From a checkpoint of a small transformer trained on Wikipedia: 12 layers, 9.34M parameters.
MLP neurons of a small language model. Each row is named by its layer, matrix (down: output weights) and neuron, and shows model dimensions 0-191. Each number is 128 + 32 x the weight over its row's rms, rounded and kept within 0 to 255. Numbers have three digits each. A neuron's up and down rows have the sign that makes its largest values positive.
After each neuron's rows, "fires before" lists the tokens most often just after its 100 highest values on Wikipedia text that the model never trained on.

L2.down234:043154133143089112110183089090134118100079110150135176069064175118137152117011102119129146086153139122127151150120086140092146150089115119100149158135125144183102094105140096105142121147147130095148126138112148119171123115119108121117183158121119141127178107136123130198173160118096152172081126171085208072135113067154122153131101091118178104129110108113120146103164103199118170069142140171130103147136103106157161080184065071116119122132107109148121152156211049160105123119096160116140117124128185112131096123127169161143061157118156153145127142139100066077104171117146110116
fires before: "=", "Personal", "|"

L2.down605:063071140149112146172119066123130135157130159123114164131116146193070043123119100138085104098106163101117164155145123095116100129103158172174118102111142134156170183170131101144088101205097096079102112174132084102180143092146143082127161117154117121144103175107129113124182123115158147131150120113143093097068050101142095107190104132114065135143139137061161138096079115095081127115152189136101073116124147101142066129071109141106129108124111146120153209147134102129153074166103169144150126127203136160123114130147160128121076116113134095124085184133124061178148073134151153140
fires before: "="

L7.down593:148141130103196163150151120115159142053096155125137129158145153134155137146079124083108089128165154111194078136116117151162169118071104150122142134181137135103149098202184113120093152204113143114156080089168146107178117173098173140147107173141154116150126155122065105145098169132143193148177076093105064120173141090118141156117145107111119116170181123071161107120146134098113201107141086142158157173153148128067122138107055116126156091123119121099112092142156070079164167075143112157117110086189119116093129094122116152092180186113117195139136106092166169121100125151157121094
fires before: "="

L3.down316:119156144142089107124129084153111128180126149126124074106169145151156099124125151145108123201076203087146122167112133120117070129130099164071107099160136056150135098137098076170127118109136157121146060101115067119136154125184155173108147094106086150080123117142104089104101147157132171160076166133114172122109130072214085130186141141140151101137131069118111165142143116134075120100131132103083147152135121087144144122149090172130080102175099181139147131160119127204161145079095147166123074097130196162117125152165139144105082167145082142129167140142124142100036203139127132073
fires before: "=", " |", "%", " ("

L8.down37:118082077204097084131062173119150173120167163158176114130072081144128085105091129097128153115092105128094135155148114142123193107132193138144126095171133091184118172112170088132100155173076134122207094135121104141123157127097113100058095103160109100102113073103095128111162090192148131120102107123106102120218085103162101118131072105171113098103133161177159162130118114110116129128097128160171135071138102121146130125082040079117102102157149169090172115145133094129113116127118078111117192128086117074089135122172144159131102139146130078125109148189119142171174116139151140093
fires before: "i", "=", "]", "LC", "j"

L3.down150:126145144174127066133158095100202159150158102119158181107138110180177099132155160164130167162132163069123158030139123149152124174149076102174150108159119097084084129065161145101124147098132125132131033190156108112117118086148137128113069140084119086142169167102107131134064141165177120082137130143083108162104090190116173136130119123111120177102188121099122123126102119102151132135134078127131120165125120131109123126168149093112080151137072135124120115154141135150079138088116148102088174142127090203090142186165119132111146077109143157169150162052123147144194170120113186137
fires before: "=", "ing", " and"

L7.down369:103191071098116116121160152050193147122080155162138173118173137099115112113192056077124104152114095142096186096071100167052136211119115133060150127132098174149153162176089144102126145098106156128154125132097127109106152159121159104098081168091129136155162136119095151134087120176136062089105162135142111060118132124124121111101169170094155148177128174107129114151140133099097136133112126114103151124142197173141114133089088096158118132146140119157162127073126079151112137144109190032154082087128098147146146131148097136147137117109136062120163108140113140144130214158096146141
fires before: "=", "\n\n", "O"

L7.down20:102181115250102083181160127190132115146110109089180130114150137134192168112130058091143190150094159097080139111150123155189121109155140138120109109136176112182113112120086108110082131073105123109117143150100203154138155143151107073129088101078174091128160127099116069128146154104087110102105131073149150137150127136144196095137133127109075140156114141111080081175165114135174121149184105092126146141101135154094194126086141122131122126122120093109143118140097149144019138161157157079129085085155155121135092142130036136141094134123172129146134099162138146129135155139116161121
fires before: " the", " his", " him", " her", " a", " it"

L4.down388:147186152149169161133110118085149110131078146118140092066190125105113137158133134101116149152089113140109099130136141151168073111090082107125098056206150079166095129150151134142105089109114096127083164147102172061101152074215119123128090159142146125121116161146173182116138087131122167168116166131060132153108121133078086142102161151099115118122122105065169146124117126146151126111116129069131102129147140133113120095024086120086139092128157141099098122180158155113098105153155168106112226179162128132151165117164123168169186199118162133140154123136121188105090131094097110160
fires before: " the", " by", " a", " in", " to"

L4.down469:108154119126147116081095104177154080109140160084143173127154150153108135114172129138138099163065084109051137108176121099171087166082123116128208168127141099142130128104090074131110109151091152140123126161119125143123092102109102158099082105129164124140118116136184178160142088121150178159135186136146128135123155135144108135098127065146107114109152084106129170072072068118063112127133117084122124145141151108134100125073171134092097106139094082205157150205165153205081186175125118095156107105174134169102117158087149121129087125155166167121134151174092172169096057175093125167
fires before: " a", " the", ":", " an", " in"

L4.down278:078153103146163134106128120164129099160180151110119083100126106135101115140139139142091157088153094145160131105122092090137102079007102097132149057157094157133148177153078076148093127154131138153107153133128116098100149093136155111183127069128148128098077087118184099145148128110106133119125144112133173156152178101077086126126130072113099086133095144160145136159091132181127126176119091157149104165096093124126067080111173144140185088150085155123096090119163140184157128149142081119164133168097106114168066206127124110203125126151132124136066146089167090108122189183062111103
fires before: " the", " as", " in", " a", " for"

L2.down438:113160142101158168120115101105140149180145070134109125088117089102120182164132101151123164076111123148171145131033134149090092148135160118184125109123144122134202108078087133164135077155168137205076187117109084163102149146135134110152149151099116079126095141125085156190167126091127100145070152099124106135133149152157132095157151121111136152131136134129130147041089142168132182113201143173134144150098137080078177098150152149150158130106153089119116132118056144127159160176159130173065121104125111165126123159141154140087088097177170100142131080100203131153153084103171084183
fires before: " the", " he", " it", " she", " they"

L8.down318:117114186160118134139146098173202124140064131062142167142148130196100195121120176151120108195077145152158113162149137170108140165160105151115122102155091157095080128102092103124086076135147166176133155128151090151121132130151114145180202149102117094121136081146133151139075117164097121121229133109161141140160160158150098073128105129133095150162159105108194102113143085071134124124133113109115176170105111118153155111110180084138150112095149082142121082117117111124162199165145127064117082086186069150096134110136128185132145140070119169082151176150121110127143065122134153102
fires before: "=", "-"